python train.py --d_mlp=1536 --vocab_size=32000 --activation="squared_relu" --norm="rmsnorm" --rope_fraction=1.0 --attn_scale=0.125 --tie_embeddings=false --init_std_qkv=0.0367 --optimizer="muon_variant" --lr_head=0.00707 --final_lr_fraction=0.0 --train_tokens=276000000
MLP neurons of a small language model. Each row is named by its layer, matrix (up: input weights) and neuron, and shows model dimensions 256-383. Each number is 500 + 40 x the weight over its row's rms, rounded and kept within 0 to 999. Numbers have three digits each.
A block is one neuron, or neurons of one layer that tend to fire together. After each block is what it responds to, as a language model described it from the Wikipedia text at the highest values.

L3.up197:493589557448518472510563433464459541453534529482513489510510474490503474459478531471539426535485562487514515495560559510471508486510524529519516492480480573523511505464474471486469507457455511520468510470486495467514465458558531560513579531541493419553494541505482547487463525520469503517466489465479466447533468476522505496481451497485548516494490506446458477519523484483509485509410
L3.up321:469526583551506442457529491505484566532569508513507520515552511449510482508488463450511493496531485510522571482513495512508502467515450569505509546446551480521580515477470419460464593436468498422489491481538461513477474548517484482574434403463494488532572440585459509557470515555438500455503425457543433493450501458497466600471467538434490431559446521495433507516544474541479487510432
L3.up822:555490476519502483521558517457497535517499548519450527456513510505445448490483490476516484530499462407496441471503554520508500524380519496511527510488475434489469463509561468479512521529525497438478522468449569500472496511487536512466438450461548500543463416464494562515478484507484501481557458447470475508468531536542474553481446476439477476535512526451452470556524552429415486465409
L3.up1251:497490495583432519515511461477477522512482479461461494490465547519482506552510466536542483463525484506462513545518608562494485521537577585544506446518415468425484454456522580531477561536443517496503455480481438569498514484508468561545496542557460521510507465477465502483521592546510478554464490479477474562499507518575543485452425487457476525472496417506474506554573524512437474450480
Quantifier words opening a noun phrase, mostly "other", also all, some, many, most, each, several, one, often sentence-initial or followed by "of".

L3.up129:486488552482515483546501502423474473544417484490475494476502450502448512402436540528516544474486480526470500480525465491467540444510447483500473521427492561443577529474525560489482474507487445512466482569498539450453444468504503486464504487497560565474504527470555511503467511506486495488462532399515513461494492515527490492569553551553479507502603505532493556491522555573577512484478
L3.up323:461456452446541528467475539533504503494453501464539466524521525427403500515512432413571533496520482510500566502464476521492541540517500435526568533557518580468515499507445501558437536534467543574560502484534434507497539527556481454460492489497550509418478550476468545459589493489518434526487607498532480398494477441434526541513453498462529432471513545532469497525493555458538531474464
L3.up944:468469475442530424520504467464505496491478540454455558490370477499480544478526460478522505478484446524518439473500514559525513486536450513539454456550512488517527565481533538532474514456474561498460510496527508478546534479540471494441502485498461502535511486467505576444530570504488480605474468496493531489451415537487437521472581504500434508440397532548404506535420537512542516467486
L3.up1155:546586495490481507512499492519552537539498521459515507476500466506426543485480504547518499503496493492462532479545531577470484554470555474530507465519487533482523430518403519486519539520441526496453468516442518470543560527499541520532498532611492441513459606519491504446495519567527440512424443557452562456451502504482499465450520493478420584489529499561450559437529519396523520510554
Rank and person words (Queen, Lady, Lord, Sir, man, woman) in song titles and names, plus commas before the final "and"/"or" in lists.

L3.up45:474456466515531487515504511455522454499583495488470490559502515430534493508521496537436533588476527575550496509452427509424471438456521502458521425482480549477425594483500483449521499603443516472471432480550551472509492543515494528440502527480500457447448492486417481472557479473549463565521468530512551488507477429508612582545504556538544548539511568507524557490472477561499479554530
L3.up95:538473465548505549524517596486433472484549470584490501553498537479551568489443476507532549434503486478556512513490464477495482521538544550463502472448463508498548535491478465435492445530486534475503497490523498488496458489479457517437454536481513466395498491544449497420424465508547454555563478548549521491569576557516555548472461506509412473509491406475446549517545539485597482487456
L3.up440:559439445477574442471527513555605485465471508398498531563540483480455456522527507521539568456448529486566473458537504502530528502483437514465499531506554486539487489447467558501515511484474534507527519501476516486471566494512554503440473488546487487469569474474520540503491533437524433497467506413491560481463563554556581499497526450545509484454573473532509523512533504580421460487473
L3.up1335:526450491560425510463486496443426469476551533449522501575550445502399450581469520452454555487550498520457515541567446511541515456496532474583478547506562518512530496535521484465534511519579506554581501484546527498530507518558526494474543504517434496510526508545465521496480475506524457567576506492432467519464547505526505493484491492511522494531567439594494513526439529608542517518534
Periods and other tokens right after a single capital letter inside abbreviations or initials, such as the period in U.S., A. A. Gill, C.D.; also table pipes and early.

L8.up258:508515492509454453463502441512535481507501471498526512471448498494544466532542446544451457467463442549598421460497473531479465556472582477441473475450471460482460491548524518567454526573485567437522493564444499507569512498493486486460423512477438466556491541446556542490552499531479464535460464468490484527454564459480499477438593560513467489544518517596497538504490448496543477495478
L8.up572:615531471445480502506515547516500485516461527475518523468490534486410403516491444506473471505441441492557494527504502459473433472510504456485457465455482491530485453489539484464578515449524514435555470483461460510470548536533423529608464505522473471460486502562467500479451542504455497564429450451465511426417498536409532454462494513440540465600448490533507496488479500559519452512521
L8.up979:478575503508466430520476467552462433470521507535549498465476570497466585442515520481464509470492490554591481550537520491458505520537454443542467528466492424511544473533515532478485508529544524440472435519512528521411452535415476505546405493482521515453511537512541503495526522457479557493465455444560480512534476539421458522542494458595513503462539565554517472486544401441462448478476
L8.up1051:481512476584536475504564540549535504544508554503464527538502534425519519513485528540491532445547458541482503458527539444493556509482490561490523472422563514525492518494417617451488497548559482447475495554490432508467571533396438533505474465487522550438479468542485451511518522473471491490488479547498547501522499544529430494483484500484475480553502543465466461506528472511388499520548
Fires on apostrophes in contractions (didn't, wasn't, I'm, OKW's) and on pipes starting wiki table rows, e.g. "| No. | Title", plus other separators (/, •, ′).

L8.up234:501465452481433446526516482535493548485581542532486524403546456528473501505545493448486478450480481486422417478494510500537449494547461426504541572462466463509371533496444518569449471512480508460485390470456479491562514580501432518538529444516468552417503538527463471439497511508483475604552449462438506547435512512492506557523419390484468476472526462585513570506478527494563539483467
L8.up1027:502450440531447497468491477496528520438540488534505485504442516469542470492481513504528395484474430500456556522466584543532501548470507499489508512532524448499544562535486558572468503445545587435566489486511534470477455547428440450463493492519472473499549544493536513464539492597412587533545529470448480546511544469501527527493498546454549484470518506546553502517490450538521512500485
L8.up1066:525483471481514487434521531478471546461551530489547558512433470459443494519539440541590468496457436451458476490447550515565464521507490504552516507481484489497483539468471496590518541391531466511580460420444508495520550486509464504546491458503495515476532501519504510511581515470471467525541463453451532570509539522493413554489493511425562492494536560463495474473451493448555472488539
L8.up1376:457493458556511484491549486538482515452528404501519518523425566533567528504563549479542474479428528518525549532509542518530535441506540443546520483591532450477453485480518568619513481529515498477545517487562493516506507497494548497519383452522529510526510506566428555539487484442577503492549536566564472514539418562465481602515492467466508450421536498462503538446531459494565545446497
Mostly the decimal point inside figures in infobox areas, vote-share tables and prices (55.99, 47.6, $3.31); more weakly thousands commas, table pipes, sentence-final periods and articles.

L8.up301:507493446515542539516488519454508537449499564531574510511581460564506491528558561521475492489405479480460497571468440508467568514464526498516526564472547557495469526535496517490521391426484545477466462591452485462545633561558514529502492468502490477497505477520518475466471546441512476542448479486470503456411467460555530559505555503480525495446552469507475504590483539488571521511492
L8.up668:483546497500531488575534514548543559474517537539503487500534494503492541498491526511476575480474452533440471459532494470489547518460480524525531493554547464541493494535471528502453507479546494558510574543512529452448470523510489496536490492460484526514474559526528468450519480506500456552598437510501479445454518464538551564474493475470498468542443479523549513535461457497495521501490
L8.up1257:440520489410588431501499486568500513459499524461504452540501508476512577498489547516466541429492501526535523507556486455548525510546459489458510519595525455514527577469525490508505525468534542479510485520485486504395467540556523544474554499470459497476472533573560496511424439438458480583474465515548446520452494457541565564481555521478550442516508511504521472513573427540524495439468
L8.up1532:543471518449507461496523555588539524509483524522395528545487555457457468496473537479509549473536493534461529537510479504560545461565533541495487459464480456508499554500520418480557472451502479544515486444480506502467516518443457551525548485429475511453535547550496581478509420534510481558551438439524432498536428415478598531482485423505482466502541520496511513553563497496523428531488
Periods right after a single capital letter, mostly personal-name initials (C. P. Brady, A. A. Gill) and abbreviations (D.C., H.J.RES); weaker on other stray punctuation and symbols.

L8.up263:509441467478454458524490533556482554469517471536492485500525485589465469476524526537401427527439489538525499409520508472514583496516415486497461501447443486507475509477441475524512505468543526479447511474513463549524506440438483488579511530520521498545520555519484497527543474397482480557476446475439511488493560483533519539547442560481515465476485543498572545466579468505509528498537
L8.up614:458537469464496523507458495494609536464501377546551556482523502476604497432445529424518457528528492550563528523543454520459537416518435501463523494548471521448437489509535424528488499544590459505541510527458526468484515555489449526515452488491488542476562565532446544501447476473518461528477435513506522546518466513476503533446494473502528499488563487527581542414505522482467507529517
L8.up1036:559561488474534460485468478530617570511490503492493506536500519432529503512461466544533504587480506539510535538466506466465506464484520445468474460512532450438467481433473429489414489525445527481473526499383479476531456551490554537504540424454438464521570501526501461528485532547588455567525486456457511450473488486488469537485456420515510477494512521510512530514529492449504486552522
L8.up1534:491561494582478498489448455464532494501472519552499496442534527489507452512512504497472491421533508532446483447533429513572533486569507460432453545532532483486510486457522547517396480466520487486479484494413527520458448544512452476513576503502534547450438569492547514559480538409435446443552503510467465405568523569427433468493496558568493524441454516526445394529493559509486504496475
Opening quote marks that start quoted speech or a title after a lead-in like said, stating or as follows; weaker on newlines, open parentheses and table pipes.

L6.up635:528482502488526555476510513499557543443564469520529526488426456566479495484432542511437450493541468523482554477463485481422430488477465529473485509484470407554529526465525482517425506450511472564446459463511538478461482514466465533488478506520570510482470568457512489564432454375433466506419447504424524475478446486492439500570503482522519542431516508453483436505424491496525517468522
The word "the" right after a location preposition such as at, on, along or under, as in "at the base", "on the site", "along the DMZ".

L8.up84:419466462468583490529510486507497521457483498452421547506421512557508498506549510477513417475460454564521497538529422528464482515461477518572469548557538509503518414487497569476516511517409492522503452544484457469500491525490418567473542554467514540482520483512542482514563414448564507455445467482536528415472486569564514459430489474533543473512466487580529514486529562513539507525499
L8.up970:520487504511494583489502482460522540485477457541462445530483557491455518448524507527498500433536504504516520492529514582494604537473490440483486592489508506529483485553484516538534506473472413472488458525478436524535521489529484466434478517526533438559473511499512528463501437463444493426416535486548462569471583485531520479450430559506563499526446543553470527434596547540501411505547
L8.up1093:527505503449521537465426489519485508516524495481537551558417516529516533588427493531538469482496439508543547476517615486474510557552472418501414478586444485466538528481400523493514509541473472461583447552438435514538558565530519549424591551504463491510562505479518479421462516489489492451467521414419502556486507455529437461458524480539527532509475461498528498504446454530458533545502
L8.up1468:497426488466467546472463484538479548525534439526542465533477513555510446442471547491476477524488389508535510530568529503466503520467491534472461490503597449460524496512444509478534511532470493512527540517519517470519503489516496493478473526548542468518443501516560528429503423534537514572542491499518490498472437488464525488465540512510455561520421514535534544562520492503430499540468
Later words and word pieces within titles of songs, games, films and episodes in lists and tables, e.g. Mega Man 5, Elephant Boy, Family Tree.

L3.up162:508569454487503520556442550489494527482478423460448477449483511479515532446481487514533492562550463435518511504532462532442494499441491523451497533516468437469518500380580471478522501435527519415511471422545531571577572509454536395531434455500433478502507439540495536549482522518519526489470490445510522551481486559611554487411473564489485550495517420555494474573444488535467504517504
L3.up213:488536474482522531516536533486544576438554521541593457501475544507577499485556490547485521498507508445566482485521473549480501542420441534461488485488470468483471497480502461480478483538511547458505527481553584468580452511501480523539493484504520560545489478546432570430473524522550579553459518413491597448500554515466482519498469516567484489470514534498516524459511492482488507479469
L3.up877:527528466452463571509513480461566441475504466502509491495501521446555489428493500571501481483477540509516528475504457527485471499473504528453501438541381481523447432431505416499488454523485530503461414485499485433561538487494464453465453449512488521498521436516506527487494513525494573545500504433490554555499535501483477425521559471514516462504530486467539613555515525510515456486469
L3.up1017:536532471510453531461512501529489484491417467517525472441474495460528477541471456513470435535502401485512527528505541514456467455453491494468501461568523463495544460473492506484540507464498510480504528406496496590602514435484545509541454507520461489512502543497466516512457490538552580589468530508446441517502547567524477521448559466471526543526527492535493636591515502531512494502468
Fires on the first newline after a sentence-final period or a "= Title =" heading in Wikipedia articles, before a blank line and new section.

L6.up1022:504515518530519552530410439467509468391506498460548528532475535545509519529537510462517450510517418466411492462441497588475491480437465471541504557473523519533426484477584519473465452525491490516560483468468553531495521532539492477501502432462430541482502501507510500439489469466541473598465487516506504529500424507610520585550519545515483466486534484529514498456537475562500468491521
Periods after single capital initials in names and abbreviations (M. J. Allison, D.C., Ph.D.), plus the second token of place names (New York, United States, Las Vegas).

L6.up269:482471489466470467586521446554520465473478533472536570489523519484542515476570521504483467529533487472511531509530499499511551421440481494505553497486522435514482529524511571491502512482533548454502591459407607514478542510451490469495446499475518455502512524512469539431440555475469546520471504404528491448528505395524516542526549485518478498461454440528480491522508519503500516537520
Decimal points and later digits inside numbers in wiki tables, such as election vote percentages (42.24), climate temperatures (18.0), and track times (55:53).

L8.up195:455508488509550468514488486505482473493487518450489518565506534487573516471506482443565491533546470544634578459474466544471483560510472535415555480534454512495488465472510521451518559488557506486498537448525528532475469530563456445480469494447477489536499476500482455469499554527498477465512462486425511531448540513543496494501466524484504540485451480513542505544534536580510528587540
L8.up341:521502580401510461511456490468477514528496531459482499507432481530508447473516543518476571444497520505490512463460466524488484512493486492519554492480568467497480492494526473486508482449552426472563485540536499446477521544479522444477536484486488494643570540518512526540474495549503495487518532491465498465523547526518458457492437431464516467569518548431561458564553542439481510560473
L8.up601:583445521519511463527504472585404522462533490471467540505486458488523490436530507494490490522505511512479497548560471506497527551485476513504506493447529499500570543488482480524512492513509520500475484514523485478489497492482480477470522511547463462476543624560486516562510528458562464488483477505412473491517532484543547491531442519476485539552473564481349520429473493465467417551485
L8.up699:521495563431533583524457429527543468472525595447496582549553550517499494501489470440402506499494478491480499522570482529530457533544477450506485481529553536509522389569494471549524505508479502493558527420542539488525463570544457423544510457513491540468472512562443489539524538578543502453535464512512459443465546550530507493507432526485532510466477490566464470537505509482527504484504
Year numbers closing a full date after a month or day, often in sports or episode tables (e.g. March 28, 2014; 5 November 2020), and occasionally surname pieces after first names in roster tables.

L3.up161:519479521481524554490454541446449539500491474460447498518504493502488544524565500483529518492545420504564494496536513413567445503546529499501531504491603507404430564477507460554513546498465471490525475520560548534513506513515502540487486469449464384526499500508511528502455501510512506527532517541488511493466482471511492496494497416475438484512529541543462488553572594452557504510513
L3.up165:518493503552529528488524500457504553490466424426546492489456545515503533494513530502562521453565428483464499643559565542490517478535538490515525505463576406564487449572503609541466492481485512479537519478483484559531478473465515427495527494529506505464547565493457464515536533484505487564510544473435530476466609551510514565550564389483419475507502441492538464572520524474471558441425
L3.up283:565493494474481484582490421491476537469484454509455525512516529510526569539517510523461549486401471489407469556526592559539493469478493391515483489574542521507531526554470543477561547471382507483504474466458521488452458467558465488539525443505458457516501550492438504536480551514498591504520509553525553453546538485463456486503535485504435545567439494551478470525482526536510499548507
L3.up799:548516576542458508568522526513425461447504465453482466539428501502438513487504529493544532520459538516472518597454490521424524455439477510464472465473607532434531493470472527518569494530531475473510491429415565440507450499555581471468528434568490532526493460493535498506563539518456541551545533501523449482479482470513471555480554486479415443505473518542518521513467558532552516390523
Decimal points, thousands commas, and column pipes right after a number, mostly in Wikipedia results and election tables, such as 62.61, 9,663,345, 417 |.

L6.up1271:511522470480498485484515484534515568534523538427461532518466486465477506519493538567476480435458535475567484500507512500488470574498528472522462412465377534485498538463480503483483496524424518462548579507439556521477561482512487485510406445474455505454552446518527480452479496537449453492494470465467488460516520506478521582438485532511546457576466481538454548450537488548464459396442
Apostrophes in contractions and possessives such as wasn't, isn't, Men's, plus word-internal pieces like Id-ent-D, s-lic-e, Mo-b-ster, mostly in song titles and tables.

L6.up979:514473509539504510493467500500517540481497430483497529499560501494527494482528489537524549555522496438479452551525518463487546535525461526548466464532583411407509532506538524529482519476541522534567519474475429473469504531477478489464470509579475521451520468539463459504532501556528497539551367484520498478555496454506483596463465505535525479503512546498470566463528472501506495397459
Year tokens that complete a day-month date, mostly in tables and infoboxes (30 September 2002, June 20, 1996), plus the pipe, bracket or comma just after a year.

L3.up736:505599499515469505526521504494434485493525471443545515462490458531460487488502424463466481466505451515540534446532436515564465563477500502544531586486452513461481458496472540486536427572488492428489544483481502478546570497565498399457564496460543471531585555583468546523542552413508518511485524474546483473524463491465566511421522467525553452489502455472462458488490519435525434485502
L3.up880:477567466486492483550505492476508480492493532607505538501474487564549503440517470495495498439469602514467453507468426540526543516506488509562491472487523547506464536457437501531517471526525429511466447514466487553482487540542454492510506494495488457512442564509546530474499519501442435582428468536495461522509498541553512492466523459483445509523494493595438476434501503513470504518454
L3.up1192:459522536485492436530454488515448496493538503528589498510500536432564442495597523535478464507529495504515443495520473519524471555520436583500522477517444531562503526489480513537501546556538530444419534530480432536515477456478483504497465420517545549489505459485507501475426511485487541501486536497493473486417548531565529427433451480513523454494480466523403436443574540510518475517432
L3.up1297:506527561468465593507526488548462472522526555503492526588472471521538510526427468513585561418515543496441497458575465454472491476538548505474521475430495494476528490504533505433480527548473526503520494440508531497474439495472526516479643466537522449510487436559487571524498481518469570520523541476492610524490511518510518506538549422520553509526495449517497494509484497409562555506530
Four-digit years and biography date markers: "born" or the en dash inside opening parentheses of lead sentences, "Died:", and years after in, from, or table pipes.

L6.up1134:482459506514451462552529505469555503476437597482468465472357470487560484515438479516520405517532426437476466485534540443481467472499399446578470537573511509469586493513513491478496520434485486490468437501514507429518506520525491494412452471479539405480543498535527518477599554461506450510516480435474513513502447560545499454489470498502477573497543513541496502502494519528534538484422
Word pieces inside the title of a song, book, painting or episode, often past its first word, e.g. Rabbit, Hell, Night.

L8.up423:498530545460506484540476486486579555458445502539488465527466481445551519473523507504488422476489514481489475496569556480497531565484480490523551484618454432511496428482516476475492471508507505411539524435483495518535422515521504471483497397502458520522563489545483531510462461552480529518512498481579511491522575565471443496487488517490468489489486532487486465457440433511409420457413
L8.up684:504520508461534450451471506454510581468512508496564568476473459548477516505514479482577440508483557534452529451464533427452529545552522559535528502534480530444461491484530520464442433500570560567562521379569510502465514438557553428453449511508497431466466473555477486532447516509448422465553485532494554530423530505451520487424473512531558506509440488546490589487536495520407508478510
L8.up968:485430496520453498515516512453555525526442457484438538519520480573517453570550505557441513490464468452474464558515545454401452467491517479473517503471544476480509520562523527526509460490549550491520484505512550512460498616479491481427564499466483493556554501586473520504453535489504478524499393538432473547490512546536535539516480458473452574552465468508445510491448553506457501474512
L8.up1477:469445505551577483470456485473554430486524425496554461550495527584495522452496454502497477532488429472404520477522546464454445501524571548508584493435526476550451549538391494477536438464512511532550499395488418599529507497491444484520446459515542533500450512522520532548461411431526429492553491535448564503436521465460563542494469550494477459456567480449447482488445504550431508485558
Determiners and quantifiers right after a preposition or "and", mostly "the" in "at the", also "many", "some", "several" (at the time, and many other).

L6.up192:490537513480445467485492482597505570541478502471561465520496486509558525445563616577497540492475529498463531524539490393541558518422442503430461521479419441493461484512501503518491518459431542510513503492375514406572479518506509518514563513511494463490539501519469551431491454475561551499463476475516520482567529525540479518469488492556551494475495501527480491536550477458553496474479
Punctuation that closes a clause or sentence, mostly periods, also commas, colons and exclamation marks, especially the end of a quoted sentence, e.g. "He tells the truth." or "Beware!".

L6.up64:490474577548483502500458511503568506477509474460504494506502508520538527525536523577490518492575541467498469457480569507486541514479501486526573542509461560570552502490604527516581499512569542507476454535500468464471517557526432462530573540479435474498460457461479446535502458555535419515491486492537516456513494489460471505486473514514563496492529482550537535446529479520503496456513
Tokens that introduce or begin a degree, honour or medal in biographies and results tables, such as "his" before PhD, "degree", "Bronze", "awarded".

L3.up548:551474460472546430557509588512484477498538472519466547481481476534568496455551531528517474474466499523529546438541533473496457462555499511513550459521537513560469500493392459413501555533491557546470446432572494461493518585428459528495476524495456485530505438534464467515513493504504493556499480489481491519414429509501463533500483441549546529560496555525571450484465466492513544525466
L3.up653:566512418435550458451470460497547518427510496512458516517510462525470567508497478547521500532515484503445521466501446494539564515480538502453492535466509445569435514436494492456541487553489511512463460517591547470484495611494481519448520618559460497469531463446482490531512539514474479566486546493423480504518536511441517492453496482546535481504518527588465464483467510531487462509461
L3.up935:520513436500469461513478493436507561484502510504514476511492454504475468472468440460463507436492436426484506544561497522522483476584446449526499438505385454463479526433539477450486610513441497550451509488542520498471488494519434549513559521514467494460504453514475480532525568533487505519497485501504519425485479461514563518601460483509479532449468498469484598522482472505469422558487
L3.up1201:536495496496476447501532506441522487507539472483439568505542492502505516494439484598477485494448509508489503553534477459446498497490469476509406460506492511516494631467508493561518452437485495489441520489542531503527466483542501509455502492468523497465489488520460565487486543504449461568484516533537532448485498552540549504521510521483462487568499481530460472551521485448497487471470
Apostrophe tokens inside words, as in contractions (It's, can't, they're) and possessives (Men's, regime's), especially in titles and quotes.